Part of a small language model's weights.
Size: 12 layers, 14 heads of 32, MLP 896 tanh GELU, vocabulary 5945, 12.3M parameters.
Training: a variant of Adam for these matrices, 742M tokens, 5664 steps.
MLP neurons of a small language model. Each row is named by its layer, matrix (up: input weights) and neuron, and shows model dimensions 96-191. Each number is 128 + 24 x the weight over its row's rms, rounded and kept within 0 to 255.
After each neuron's rows, "fires on" lists the tokens most often at its 100 highest values on Wikipedia text that the model never trained on. A number after a token or word is its count.

L2.up142 [ 82 121 125 148 143 154 158 134 120 121 158 121  91 147 113 133 111 185 181 131 120 132 158 120 141 114 128  97 153 154 131 116 121 143 124  94 136 147  97 152 106 111 161 136 121 127 118 145 139 115 139 120 167 173  80 167 147 146 159 101  89 149 118 102 147 122 116 135 100 178 101 120 135 101 154 160 131 137 149 122  64 111 106 112 161 134 133 153 140 129 127 133 118 141 207 126]
fires on: "in" 24, "ip" 14, "ed" 11, "ess" 8, "an" 7, "e" 6

L5.up301 [133  80 129 105 185 127 145 146 111  99 148 127 119 173 117  88 163 141 126 157 124 172 136  92 145 135 106 139 120 207 142 147 119 101 163 147 152 129 141 124 119 138 135  99 137 145 132 110 109 118 140 143 129 128 103 118  85 105 121 150 137 125 142 144 130 140 155 175 113 138  74 131 151 127 139 117 152 107 101 158 112 105 120 148 165  84 135 132 134 114 109 135 122 101 114 140]
fires on: " are" 17, "it" 16, "an" 6, " were" 4, "k" 4, "s" 4

L4.up215 [111 147 147 144 106 148 148 150 147 194 114 113 120 125 109 146 155 119 150 117 110 133 148 153 172 106 148 132 136 142 130 180 113 126 115 143 130 140 142 132 114 129 137 134 139 113 105 138 125 143 145  92 154 127 125 159 130 146 104 167 117 134 108 122 111 135  99 147 178 111 144 101 100  93 134 112 102 128 151 113 135 117 121 111  66 124 141 161 201 117  91 180  83 139 119 115]
fires on: " a" 27, " the" 11, "i" 11, " Roman" 6, "ra" 5, "an" 5

L2.up888 [111 132 124 119 109 102 161 156 153 143 134 133  78 128  88 113 133 144 183  83  98 111 147 142 125 154 148 120 111 161 135 138 121 101 157  83 121 170  88 111 117 178 157 124  91 114 146  91 103 126 134 147 166 123 128 122 168 102 119 161 147 113  91 140 123 132 131 104 128 148 142 129  73 127 159 130 105 115 145 143 104  98 152 110 132 124 123 163 110 142 162 138 137 140 137 103]
fires on: " James" 17, " John" 14, "ie" 11, "athan" 9

L3.up883 [156 125 131 153 126 118 142 110 103 143 118 130 127 137 100 111 104 143 143  89 143 125 151 117 130 144  99 150  97 121 158 141 120 126 144 174 140 114  83 133 111 126 142 135 183 133  75 122 133 141 150 122 139 124 141 147 139 116 107 159  97 155 146 154 130 142  63 150 138 106 105  95 144 120  96 140 139  95 126 115 135  94 165 110 162 126 129 117  79  91 129 127 133 141 163 100]
fires on: "ar" 23, "in" 12, "acher" 6, "er" 6, "oman" 6

L3.up4 [129 146 141 166 151 114  99  85 178  95 113  98 121 157  97 132 106 142 161 148  97 173 158 124 160 121 127 118 113 151 127 122 112 100 114 114  94 120 115 136 170  90 123 104  95 121 149 120 122  89 139 130 139  94 116 113 111  90 159  85 104 127 117 146 140 150 132 163 125 167 146  90 154  88 136 122 121 118 125 121  97 136 155 166 129  96 112 153  92 131 153 138 130 117 134 104]
fires on: "er" 24, "ot" 11, "ander" 11, " part" 9, "ise" 7

L5.up218 [130  99 111  91 120 141 101  85 129 151 144 131 106 141 103 135 190 158 150 113 118 127 144 123 109 132 123  99 150 141 124 108  97  61 156 107 154 121 133 115 131 111  78 128 145 160 132 109 114 154 119 117 111 162 146 101 132 121 106 160 151 180 141 114 128 139  69 130 118 145 140 153 128 185 137 140  72 123 138 134 126  99 125 122 158 103 140 110 130 118 123 136 124  93 124 104]
fires on: "l" 16, "pl" 10, "h" 8, " ph" 7, "ro" 6, "ph" 6

L7.up68 [124 129 132 156  73 149 134 101 106 126 169  82  83 141 122 112 146 116 131  94  96 126 165 134  97 122 130 154 146 139 115  64 141 131 165 137 109 113 123  85 160 129 113 106 134 147  96 131 123 102 167 104 136 103 131 169 113 108  98 108 109 112 132 137 114 181 134 113 164 140 109 123 127 114 101 188 102 157 158 135  60 105 103 133 165  66 154 142 186 155 143 148 136 122 125 116]
fires on: "/" 23, "p" 21, "7" 8, "22" 5

L3.up5 [102 105 138 126  78 127 109 142 114 161 100 147 107 113  96 109 101 116 139 118 103 117 158 115 139 119 119 152  89 181 128 136  96 134 101 159 115 114 137 166 109 131 177  99 113 140 150  95 123 131 166 123 136 158  73 207 133 139 147 144 102 156 125 113 130 116 144 111 114 118 128 148 167  81  76 128 111 103 153 171  86  91 127  87 129 112 156 119 154 149 139 131 165 134 106 130]
fires on: "in" 23, "art" 9, "ate" 9, "o" 9, "oman" 9, "ore" 6

L7.up463 [188 122 102 118 121 121 139 143 129  86 128  99 131 146 121  98 153 153 147 120 137 177 124 140 134 140 114 132 116 164 158 129 129 126 125 159 151 111 158 151 171 102 110 122 151 138 159 133 122 133 130 131 143  93 108 131  83  97 184 121 133 180 161 110 128 117 113 149 116 152  94 160 109 113 105  95 139 134 161 130 113 141 106 139 130 121 151 155 139 115 120 134 128 147 146 128]
fires on: " up" 32, "or" 17, " Party" 7, " University" 7, " area" 5

L2.up337 [115 153 176  98 107 156  99 101 163 105 126 129 126 158 157 131 115 132 140 117  81 136 157 138 151 134 139 109 169 152 126 103 107 124 139 112 182 116 121 112 103 150 161 118 120 107 126 146 107 117 115 113 127 117 123 145 150 154 105 144 154 179 118 146 139 128 170 127 120 123 126 131  98 136 134 125 134 120 111 170  97  89 156 118 139 130 122 146 121 128 132 120 118  90 120 108]
fires on: "ig" 25, "v" 12, "ar" 7, "ap" 7, "r" 6, "ass" 5

L7.up438 [128 116 141 147  90 105 151 114 146  91 133 118 148 117  75  99 145 126 121 114 147  93 137 176 146 136 127 133 127 153 112 120 132 101  94 127 105 138 153 111  97 112 143 145 149 121 115 156 116 147 133 109 110 115  92 191 124 111 130 136 109 125 121 123 136 138 119  98 116  91 133 173 131 156 108 128 143 107 119 155 129 146 168 147 121 129 121 157 120 138 149 146  97  99 180 106]
fires on: "um" 18, " a" 17, "ia" 15, "ca" 5, "ly" 4

L5.up656 [131 152 144 120 125 164 120 130  92 108 115 115 129  98 105 118 195 127 127 127 118 130 136 115 142 162 105 130 136  96 128 113 114 159 122 156 148 188 110 127 114  84 144 123 111 109 125 142 110 182 124 116 114 111  97 144  99 142 183 109 144 122 111 125 134 184 150 180  84 166 116 154 129 108  83 134 162 122 144 122  92 109 154  89 130 176 145 142 104 140 129 108 146 124  89 103]
fires on: " off" 17, "ess" 15, "ow" 12, "ing" 7, "us" 5

L3.up284 [ 90 131 132 122 137 148 185 144 118 179 140  92  98 133 133 140 157 141 126  97 127 163 183 130 184 137 146 153 114 145 140  53 136 121  98 119 103 145 139 142 121 128 126 102 117 139 148 122 172  95 167 128 160 130  98 122 147 126 135  99 105 181 121 109  83 137 107  96  91 169 122  71 136 107 149 147 153 144 131 130 111 100  45 139 162 113 118 121 107 136 160 144 138 124 147 140]
fires on: " in" 28, "in" 19, "an" 12, "ort" 7, "ant" 7

L3.up798 [142 137 144 107 102 105 119 124 108 138 127 123 112 153  81 131 132 144 135  74 126 113 136 181 130 134 153 128 121 130 165 145 143  84 128  75 141 145  98  94  73 124 114 126 135  90 148 152  81 144  97 138 134 128  90 167 126 116 158 129 112 176 142 119 154 157 128  99 119 145 157 140  92 122 145 115 168 107 119 148 133  63  88 113 135 108 122 151 137 154 146 140 133 121 130 106]
fires on: "ie" 16, "can" 8, "ah" 7, "athan" 7, "a" 7, "land" 6

L3.up779 [162 118 135 187 115 107 152 175 145 143 123 121 134 153 127 139 157 141 183 127 108 119 133 155 183 155  74 167 160 118  96 162 121 115 146 131 153 156 138 137 111 113 155  99 160 121 131  95 133 119 134 137 121  75 206 131 148 110 114 131 120 132 117 125 145 151  89 149  83 125 134 137 108 126 149 126  99 116  97 156 121 108 149 144 128 118 136 123 107 114 146 136  94 100 157 146]
fires on: "op" 13, "ar" 10, "m" 9, "ind" 8, "ur" 6, "ter" 6

L2.up3 [147  79 104 121 107 112 138 125 129 122 151  92 112 158 104  85 149 136 131 132 120 123 134 151 149 135 122 109 174 143 151 130 121 161 127 109 113 145 119 106 132 120 141 131 121 130 137 118 130 125 115 125 170 150 151 120  62 132 180 161 120 144  93 139 141 140 163 105 138 159 106 129 122 110 119 134 160 128 127 160 152 118 107 125 100  78 145 110 151 133 157  83 119  96 144 135]
fires on: "it" 40, "ch" 7, "n" 6, "ent" 6

L4.up460 [122 126 109 151  91 118 129 104 136 109 166 113 113 137 128 125 126 198 139 101 106 143 148 126 152 156 103 175 144 112  97 142 129  99 157 123 111 122 127 140 161 119 158 149 115 131 121  93 111 136 150 107 112 113 166 127 128 105 113 143  79 130 106  81 139 154 110 147 133 131  91 116 135 115 135 168 160 129 131 150 136 127 145 123 146 133 161 167  94  79 120 180 125 127 155 129]
fires on: "in" 30, "il" 14, " =" 12, "ar" 8, "ou" 5, "ul" 5

L5.up380 [134  66 110  82  88 156 131 124 139 148 164 109  99 155  89 108 122 128 111 130 157 125 123 165 161 104  94 163 140 135 131 141 129 178 132 136 134 121 143 130 121 123 121 116 144 132 133 116 134 147 138 134  98 154 115 131 158 138 101 133  97 123 156 126 102 152 104 142  99 130 123 170 114 129 115 143 129 174 142 156 108 124  96  89 119  80 165 139 108 114 121 137 123 158 185 136]
fires on: "at" 63, "=" 12, "id" 9, "-" 8

L5.up427 [123  67 175  91 118  81 134  90 115 165 157 120 158 151 121 143 108 141 197  62 101 152 144 122 182 121 156 165 114 137 140 120  93 183 117  80  85 167 136 130  83 114 134 104 134 126 177  95 138 132 157  95 125 180 135 118 110 134 128 121 122 120 145 143  97 169 167 117  87 116 135 134 117 100 136 127 107 145 114 145 175  93  90 117 158 123 154 133 113 130 111 135 134 128 118 137]
fires on: "ed" 18, "ind" 15, "id" 12, "j" 9, "ud" 8, "ent" 5

L2.up721 [126 147 117  92 101 118 116 104 154 177 151  83 145 137 103 133 141 117 154 111 142 137 143 110 175 153 119 118 121 112  93 126  87  75 137 120 147 144 133 142 129 112 145  82 102 123 118  56  88 124 139  72 155 105 139 181 105 164 131 149 112 144  91 141  87 138 117 104 108 125 125  77 116  93 132 124 133 121 124 129 150 111 160 138 119  96 171 144  97 110 132 150 132  95 119 104]
fires on: "ar" 25, "h" 14, "ep" 10, "he" 9, "r" 8

L7.up257 [169 100 116  87 105 101 118 133 154 126 137 133 126 148  98 130 127 100 143  65 134 115 137 147 149 123 142 110 146 142 117 172  99 132 110 128 157 174  97 102 163 151  81 173 134 123 121 159 132 133 108 131 128 141 107 181 136 118 161 134 159 134 138 108 129 137 154 129 114  91 123 142 110 182 133 117 114 138 144  87  97 123 114  77 146 132 151 145 140 180 147 134 110 145 146 134]
fires on: ":" 42, " code:" 8, " of" 4, "ut" 4

L5.up101 [142 150 159 134 138 133 143 156  96 159 155  99 122 109  94 111 143 127 129  96 130 128 133 139 167 147 133 116 123 111 126 143 131 114 122 125 156 167  95 135 125 147 132 106 122 135  85  35  88  98 130  87 149 135  91 113 125 148  96 156 140 165 130 184 140 107 120 126 108 165 123  79 102 123 157 137  93 141 164 154 164 105 120  73 134 151 137 114 156 144 110 161 139  93 111 114]
fires on: " which" 13, "^{" 10, "}" 10, "ich" 7, "h" 6, "ep" 6

L5.up44 [128 107 123 143 131 177 107 105 138 160 133 120 120 121  99  66 139 122 152 112 147 120 108 135 142 161 106 110 123  91 100 126 123  82 145 110 143 140 111 107 170 129 116 106 133 156  68 134 148  98 138 112 119 134 161 174 134 136 136 115 127 134 143 101 145 159 113 101  72 128  80 162 114 126 132 106 146  99 143 163 121 143 117 176 134  80 151 202 117 169 144 126 138 117 139 112]
fires on: " also" 25, " not" 15, "ly" 7, "ely" 5, "ot" 5, " usually" 4

L4.up114 [108 114 127 172  97 123  86 123 133 137 144  76  76 142  82  88 132 152 122 155 139 126 118 132 159 173 129 161 141 112 114 116 121 114 124 163 130 136  87 140 139 131 130 128 160 147 161 144 143 132 137  84 183  98 140 133 111  58 152 110  68 103 135 143 109 134 146 170 134 126 113 121 115 141 104 116 131 142 126 135  90 143 104 125 133 105 145 127  94 119 170 138 148 129 134 126]
fires on: " In" 22, "am" 17, " in" 16, "y" 9, " on" 8, " On" 5

L3.up655 [146 122 136 135 108 106 111  90  83 150 131 122 106 127 127 149 114 142 148 119 142 128 194 128 187 142 121 133 123 164 147 116 125  95 138 132 134 180 110  89 109 125 128  95 168 115 129 111 132 100 170 140 148 134 113 108 111 129 104 109 117 134 105 127 149 154 147 123  98 137 120 103 109 148 173 152 132 122 124 132 160 134  76 162 156 122 119 108 124 168  95 124 143 127 127 147]
fires on: " of" 36, "ed" 13, "ent" 8, "end" 8, "he" 6

L3.up249 [114  70 137 187 120 114 135 104 137 137 128 167 142 131 136  85 170 119 136  81  95 203 136 138 118 112 151 146 105 161  93 111 124  59 119 132 129 143 141 137 145 127 135 133 132 185 100 109 110 127 167 141 105 125 114 133 131 129 104 145 132 119 144 118 130 134 105 190 107 136 137 119 142 144 126 154 124  82 110 178 123 159  97 162 167  83 127  96 128 145 128 137 112 111 112 125]
fires on: "ies" 20, "s" 9, "ity" 8, "ily" 7, "it" 6, "ib" 5

L5.up403 [128 152  91 141 107 170 152 110 130 153 136 106 149 134  72 125 103 171 155 120  72  93 119 114 110 125  77  90 148 140 102 118 124  91 108  88 168 138 133 115 175 132 120 108 146 115 104 123 129 121 113 124 144 157 133 165 165 125 149 110 135 154 144 121 134 133 119 166 118 115 126  93  95  87  95 120 117 118 124 118  76 130  86 109 117 131 125 126 170 118 137 142 132 117 142  87]
fires on: " It" 19, "h" 16, "u" 13, "he" 7, "e" 6, "an" 5

L3.up742 [109  99 171  80  89 171 140 119 129 170 174 115 117 130 144  98 100 133 150 148  97 158 106 117 135  96 107 105 106 151 101 141  85 143 109 120 144 171 122 125 131 150 148  95 138 101 120 137  92 141 124 103 114 141 105 158 116 117 139  83 144 163  88 191  82 115 178 135 133 117 109 136 129 104 143 141 147 126 150 196 155  94 143 150 104 121 180 127  71 136 131 151 109  86 107 130]
fires on: "v" 35, "-" 17, "ar" 16, "as" 7, "ir" 7

L3.up579 [152 120 140 126  90 120 121 131 107 131 138 126 136 119 117 139 159 133 189 104 135 137 125 129  92 112 128 125 146 162  94 151  87  80 123  89 125  85 160 137 146 122 132 133 174  87 156 109 118 122 158 118  99 127 125 130 131 149 185 130 109 160 124 132 116 129 153 137 142 116  96 139  98 137 112 140  95 141 119 147 109 110 139 125 142  89 172 129 134 135 147 128 126  88 133 122]
fires on: " as" 76, " •" 10

L3.up161 [140 106 148 144 111 128 118 161 117 120 162 120  94 140 109  77 124  96 150 124 116 122 142 115 170 182 130  87 111  92 137  77 144 137 137 141 154 149  96 142 129 132 102  66 130 127 132 105 137 117 119 105 127 133 160 171 124  95 159  87 122 133 162 174 164 159 122 117  97 101 128 129 105 114 142 139  99 146 122 122 151 145 106 133 136 109 138 100 149 137 125 100 154 151 120  91]
fires on: "iz" 11, "g" 10, " eventually" 10, "ly" 9, "r" 9, "v" 7

L2.up778 [130 152  76 158 115 127 131 124 164 148 122 104 105 138 101 152 103 157 131 125 163 122 124 113 161 134 123 120 119 131 102  91  96 125 135 131 112 120 109 104  93 112 119 142 115  82  94 121 104 126 142  78 142  94 141 159 139 171 131 123 143 140 155 125 132 117 110  77 116 163 124 133 121 125 108 118 128 140 139 144 107 104 136  93 110 104 154 154 125 119 153 110 132 112 112 104]
fires on: " gr" 18, " Gr" 11, "le" 10, "gr" 9, "art" 7, "r" 7

L3.up374 [ 90 116 138 183 124  95 173 170 161 105 167 146 144 156  87 113 145 151 129 139 110 148 148 104 142 139 154 108 122 153 119 107 128 154 129 127 132 126 115 150  80 128 139 109 142 136 136 100 133 102 134 146 146 131 109 158 125 109 127 111 127 125 135 106 119 128  78 112 148 117 146  72 127 115 142 122 141 119 122 126 110 127 107 117 147 112 149  95  95  91 141 119 122 111 137 138]
fires on: "ou" 18, "e" 14, "erg" 9, "o" 7, "se" 7

L2.up265 [115  97 153 162  90 115 144  95 128 165 154  70 108 142  99 142 158 133 200  87 148 152 148 138 122 105 112 140 172 126 123 114  64 144 113  89 150 112 120 148 121 133 134 109 172 113 143  88 132 107  95 142 155 166 116 110 139 138 125 122 121 188 112 138 107 152 144 102 136 144  98 144  93 121 132 182 117 128 135 162  73 111 132 106 109  80 160 132 125 120  86 163 160 105 123 152]
fires on: "e" 62, "or" 16, "ib" 7

L5.up71 [148 126 118  82 130 117  49 106  92 106 175 115 103 188 126  92 154 140 143 162 121 126 155 132 115 170  96 135 143 106 125 117 139 128 117 162  95 141 137 129 143 132 130  89 147 186 124 134 109 119 134 133 116  79 152 122 112 119 129 112 120 138 113 106 145 163 152 142 103 157 109 144 121 175 159 122 141  99 146 151 135 134 148 131 169  93 145 166  95 150 150 126  98 126 124 110]
fires on: "." 29, " not" 10, " but" 7, "ot" 6, "ce" 6

L7.up347 [133 124 102 119 114 149 150 167 169  95 127 149 109 150 129  76  94 129 162 121 125 100 136 106 102  70 136 147 153 141 142 131 172  89 137  73 152 131  98 118 169 123  96  99 154 123  94  89 148 121 140 129 125 149 142 130  98 114 160 141  81 124 152 118  89 114 129 132  79 157 116 142 115 110 163 126 151  89 158 151 102 143  98 142 171 106 112 155 188 170 135 128 112 118 149  72]
fires on: " F" 42, "==F" 6, " E" 5, "f" 4, "l" 4

L2.up520 [140 137 142 136 126 124 132 121 130 103 146  98 113 139  90 116 138 132 113 110 135 175 161 121 122 157 146 125 126 139 120 122 128 116 156 162  85 145  64 145 135 128 150 111 106 130 128 142 102 196 134 136 113  99 141 113 103 137 129 138  97 111 114 129 116 128  94 126 106 183 137 149 134 126 161 141 109 130 173 166 106  98 108 115 122  90 157 142 151 107 151  92 135  98 104 107]
fires on: "le" 25, "9" 20, "ace" 11, "7" 7, "8" 6, "ide" 5

L7.up632 [164 118  55 157 115 152 134 129 115 159 147 133 141 159  81 114 151 187 169 158 176 140 116 136 119  93 106 103 106 145 124 144  54 140 157 124 161  99 126 125 152 112 113 152 137 137 139  80 137 107 164 116 150 161 119 117 145 127 148  85 152 117 135  93 140 131 112 126 152 150 135 108 154 137 157 127 155 146 128 152 106 134 106 119 204 129 122 141 114 141 137 139 173 120 128 139]
fires on: "a" 14, "h" 13, "ch" 12, "ele" 8, "he" 6

L3.up586 [154 127 113 164 120 144 155 116 149 147 138 131 117 166 127 131  92 156 161 126 108 146 160 125 120 196 153 123 132 123 132  87 117 145 190 149 107 118  86 154 126 102 143 121  98 155 125 125 104 140 117  83 121  99 153 151 115 116 125  98 125 154 132 102  94 115  80  82 136 180 126 138 121 126 127 161 103 162 142 121  93 122 134 142 116  97 150 120 154 102 162  93 148 106 189 143]
fires on: "r" 73, "gr" 10, "le" 4

L4.up91 [129  91 159 162  94 152 127 142 139 158 127  80  91 143 120 105 107 150 130 122 154 162 105  92 121 108 119 145 130 119 125 126  74 130 151 132 120 131 106 120 124 171  98 135 107 129 157  85 157 131 102 121 138  91 170 125 169 124 143 107 130 166 101 128  99  89 108 205  88 154 170 147 114 141 146 108 109 149 157 151 113 134 124 134 127 147 130 156  71 108 122  82 129 135 106 100]
fires on: "us" 12, "op" 11, "orm" 10, "ot" 10, "per" 9, "or" 8

L5.up521 [158 101 169 164 132 121 136 109 117 117 125 141 147 160 100 134 120 120 155 114 190 122 109 127 152 135  69 101 102 147 132 187 107 110 108 131 185 146 129 118 145 118 137 128 169 123 144 127 121 141 105 106 116 103 135 130 114 110 206  88 148 141  88 152  96 122 131 131 141 133 135 143  73 127 112 151 106 123 136 138 137 110 139  95 134  69 151 126 154 147 151 130 154  92 111 137]
fires on: "U" 14, "ra" 12, "ro" 9, " as" 8, "ut" 7, " against" 6

L7.up97 [155 144 111 132 129 159 145 126 144 115 155 129 111 138 144 111 125 147 129 139 130 134 121 128 141 112 142 170 152 158 111 106 156 103 147 106 174 138 100 151 108 115 143 100 176 124 123 117 114 121 137 133 117 115 144 147 140 117 118 134 113 106 107 144 129 137  89 175  99 129 108 127 136 109 122 101 118 152 145 158 120 116 116 142 131  94 104 151 133 121 140 159 136 124 139 134]
fires on: "ar" 43, "av" 12, "ard" 12, "v" 6, " of" 6, "gar" 4

L4.up354 [114  82 137  99  94 171 122 130 133 146 127 121  59 166 145 101 103 222 132 110 121 121 152 126 155 125  79 127 169 103  92 137 126 132 121 103 175 151  97 104 130 142 131 136 105 110 104 111 100 139  98 130  60 141 162 136 140 131 131 148 136 109 136 149 129 140 113 146 155 127 106 158 128 116 115 141  96 129 130 156 126 110  98  83 109 126 184 155 109 138 142 154 120 114 158 109]
fires on: "ber" 19, "at" 14, "id" 9, "ic" 8, "ren" 7

L4.up648 [ 81 113  87 152 136 132 183 135 124 126 129  89 141 140 102 141 143 139 157 145 107 160 124 110 163 111 126 116 105 139 131 119 122 158 146  57 134 129 141 139  86 123 132 138 185 141 145 113 150 117 151 139 122 150 102 111 144 147 107 134  39 155  92 155 131 142 160 117 121 105 136 149 153 110 103 158 142 161 133 139 104 165 144 121 155  99 175 148 140 104 129 165 117  91 159 112]
fires on: "ant" 22, "1" 20, "3" 18, "ent" 6, "4" 6, "eb" 5

L2.up205 [104  94 130 107 117 128  62 129 126 150 147 123 110 145 128 109 126 150 141 134 165 148 134 173 199 109 118 129  94 171 134 107 151 138  84 110 144 121 152  86 167 130  87  81 120  95 130 184 112 108 119 156 153 156 129 124 109 130 139 121 111 114 150 148 110 147 129 125 152 121 145 130 104 132 111 137 116 151 150 104 134 115 113 120 128 104 158 121 106 127 162 110 152 111 148 100]
fires on: " on" 35, " at" 28, " as" 7, " October" 6, ")," 5, "," 5

L3.up625 [119  73 149 127 110 152 156 129 142 193 129  80 150  90 116 148 121 214 157 139 120 144 143 127 115 124 102 149  97 126 118 125 112 128 107 121 130 151 146 114 104 136 129 127 136 142 144 111  93  91 160 112 123 150 123 134 119 149 147  86 115 135 135 138 142 123 182 123 155 106 136 117 114 107 167 139 108 143 148 138  98 100 111 127 131 131 141 128 100 218 139 145 153 115 152 130]
fires on: "-" 23, "a" 15, "o" 10, "ai" 9, "os" 6, "h" 6

L3.up359 [ 58 134 130 162 128 170 146 129 103 147 138 123  86 160 125 147 156 145 157  93 102 147 126 149 182 127 118 130 122 159 126 162  89  86  95 106 146 123 149  81  86 169 164  95 155  93 181 115 125 120 180 118 125 136  92 117 136 138 125 155 100 132 101 115 123 166 153 126 129 132 120 126 123 135 164 171 137 120 145 124 100 121 131  83 127 122 114 128 156 112 143 132 110  66 123 116]
fires on: "4" 16, " 4" 16, "3" 15, " (" 12, "5" 11, " (4" 9

L4.up292 [116 103 157 138 146 109 179 122 170 125 128 103 131 131  96  90  84 144 142  95 107 176 173 124 143 156 105 117 116 144 142 138 132 122 129 167 169 157  94 170 112  82 127  95 147 144 149 123 117 138 126 114 118 134 146 152 134  74 144 114 117 163 178 145 124 159 129 113 115 100  96 131 121 112  90 149 114 104 146 142 125 135  93  84 135 137 161 105 144 137 140 130 101 125 122 108]
fires on: " of" 21, " among" 15, "g" 9, "or" 7, "v" 5, "id" 5

L4.up83 [125 115 114 187 120 123 121 130 154  75 146 111 122 123 115 102 119 187 124 134  90 116 108  95 145 128 122 152 123  86 117 115  97 131 119 114 156 110 139 123 108 153 138  90 134 128 131 113 139 115 148 147 156  63 177 129 143 111 120 138 125 135 113 133 139 155 142 122 136 114 166  88 135 172  93 123 104 118 132 145 102 129 128 133 144 117 141 152 140  72 121 175 134  73 145 128]
fires on: "or" 22, "ou" 14, "ri" 9, "in" 5, " The" 4

L2.up121 [110 112 134 115 126 148 156 120  84  93 166  90  75 113 123 125 117 164 137 108 131 154 160 161 175 156 148  85 144 106 103 104 141 171 121 134 116 130  93  97 147 103  99  99 163 111 141 156 135 128 145  73 120 158 140 125  90 127 154 115 145 138 170 140 160 141 160  94  77 119 161 154 136 129 133 133 175 159 138  87 164 109 144 189 117 119 138 114 118 129 114 176 130 122 133 106]
fires on: "ed" 50, "ur" 13, "ain" 8, "-" 6, "f" 5, "d" 4

L3.up443 [133 105 124 161  65  67 102 163 146 102 127 137  79 110 111 141 124 184 147 128 102 106 134 121 134 102 117 171 173 146 124  77 138 142 132 106 160 181 102 143 113 140 155 149 113 122 100 116 108 119 126  88 118 135 124 162 126 157 116 149 108 129  94 176 112 108 114 143 138 146 132 104 131 144 117 127 106 169 161 156 123 130 127 134 117 125 143 123  90 164 191 141 126 116 132 133]
fires on: "é" 15, "ow" 14, "on" 9, "t" 8, "re" 6

L3.up259 [108 120 117 143 111 132 164 118 117 157 128 134 136 141 132 119 133 171 143  94 141 100 161 123 135 126 193 145 153 116 118 117 149  95 144  73 145 118 109 111 109 130 159 123 135 172 148 149 132 125 143 144 108 134 159 171 126  80 136 149 114 172 118  88  85 142 135 145  77 130 100 143 128 160 115 135 140 145 133 126  98 126  97 135 133 136 147 151 116 154 179 182 192 124 132 129]
fires on: "ib" 30, "to" 12, " following" 10, "n" 10, "b" 9, "u" 5

L2.up639 [147 112 135 143 117 106 124 133 171 184 169  86 152 158 140  81 129 147 159 105 124 131 146 141 165  97 138 174 140 131 146 141 149  87 132 136 148 152 143 129 114 114 120  87 167  96  97 135 132 124 136 128 144 152 140 145  70 139 158 131 104 126 143 114 115 126 105 138  94 109 132 153 101 157 130 127 141 108 145 179 110 108 121 142 157 139 117 117 137 148 141 126 129 108 170 101]
fires on: " 192" 16, "ar" 15, " 193" 12, " 194" 11, " 195" 9, "h" 7

L3.up595 [132  99 137 132 103 140 131 124 172 202 148 111 128 146  98 137 148 142 119 169 110 175 154 155 175 127 143 126 114 115 121 155  96 106 144 117 141 104 135 150 113 102 125 107 135 179 125  58 117  65 166 133 108 122 135 123 159 150 149 147 103 169 115 164  94 154 125 124 109 120 114 154 102 114 129 130  82 168 105 134 130 144 132 102 111 106 171 167 168  70 170 129 100 121 160  97]
fires on: " •" 21, " by" 19, " a" 15, " the" 6, "at" 5, " such" 5

L5.up850 [ 99 104 153 184 113 144 148 140 105  77 160 108 125 133 100 118 163 154 184 115 133 138 121 159 152  96 143  91 164 159 114 131 124 134  86 112 167 133 127 162 116 146 116 134 154 179 110 139 131  83 145 124 144 112  90 136 146  77 131 146  93 128 137 148 131 169 109 139 114 171 102 139  97 132 110 102 116 145 168 137 126  92 148 120 143 124 127 122 121 130 143 103 144 101 153 106]
fires on: "an" 25, "am" 14, "u" 12, "ing" 10, "e" 9, "ian" 7

L5.up677 [129  96 190 125  99 123 119 129 110 142 129  98  93 125 148 102  99 153 164 111 131 134 130 138 161 127 176 153 130 141 141 143  96  79 120 108 140 162 130 155 156 140 114 103 127 129 117 152  97  88 155 107 121 146 113 118  87 101 161  95 123 173 165 150  98 174 118 110 100 106 126 146 120 140  85 146 119 118 130 144 102 115  75 110 105 129 131 136 146 150 142 146 170 119  89 127]
fires on: " on" 30, " at" 15, "\n" 13, " to" 10, " |" 10, ":" 4

L3.up125 [116 135 114 151  89 117 151 129  94 175 167  77 111 145 119 119 115 161 192 100 157  99 134 128 158 135 123 158 130 148  97 137 125 109 128 106 159 126 136 140 127 133 177  98 150 122 120  95 119  80 130 137 114  94 155 122 153 125 122 130 128 108 122 128 117 108 110 105  85 160 121 128 113 119 109 124  98 133 134 171 140 114  92 157 124 130 118 134 116 133 148 127 135  93 188 140]
fires on: "ar" 24, "é" 19, "m" 13, "h" 12, "av" 6, "r" 5

L3.up505 [104 136 129 149 102  86 132 114 101 169 138  95  98 112 106 142 158 164 137  57 120 145 148 148 126 127 140 136 151 151 149 144  71 137 113 121 151 147  96 152  88 108 131 110 125 121 131  92 150 121 134 104 121 125  96 174 132 147 152 126 121 152  64 127 128 132 137 108 122 130 151 127  59  82 108  94 110 144 136 114 117 141 157 147 121 136 142 164 107 126 116 170 142 126 117 114]
fires on: "ou" 14, "or" 12, "le" 10, "oc" 9, "r" 7

L5.up498 [ 90 107 138 163  87 108 139 150 177 182 137 112 126 142 106  82  76 143 130 115 135 166 104 139 151 126  90 149 157 142 125 117 115 117 171 117 163 146 121 128  94 154 168 105 119 131 130  95 114  91 141 123 114  99  94 143 126 122 134 125 123 182  85 153 126 115 144 171 126 135 148 142 124 135 179 138 105 192 160 128 101 139 120 100 153 124 149 133 120 163 128 113 125 160  80 125]
fires on: " or" 38, "per" 11, "im" 8, "un" 8, "op" 6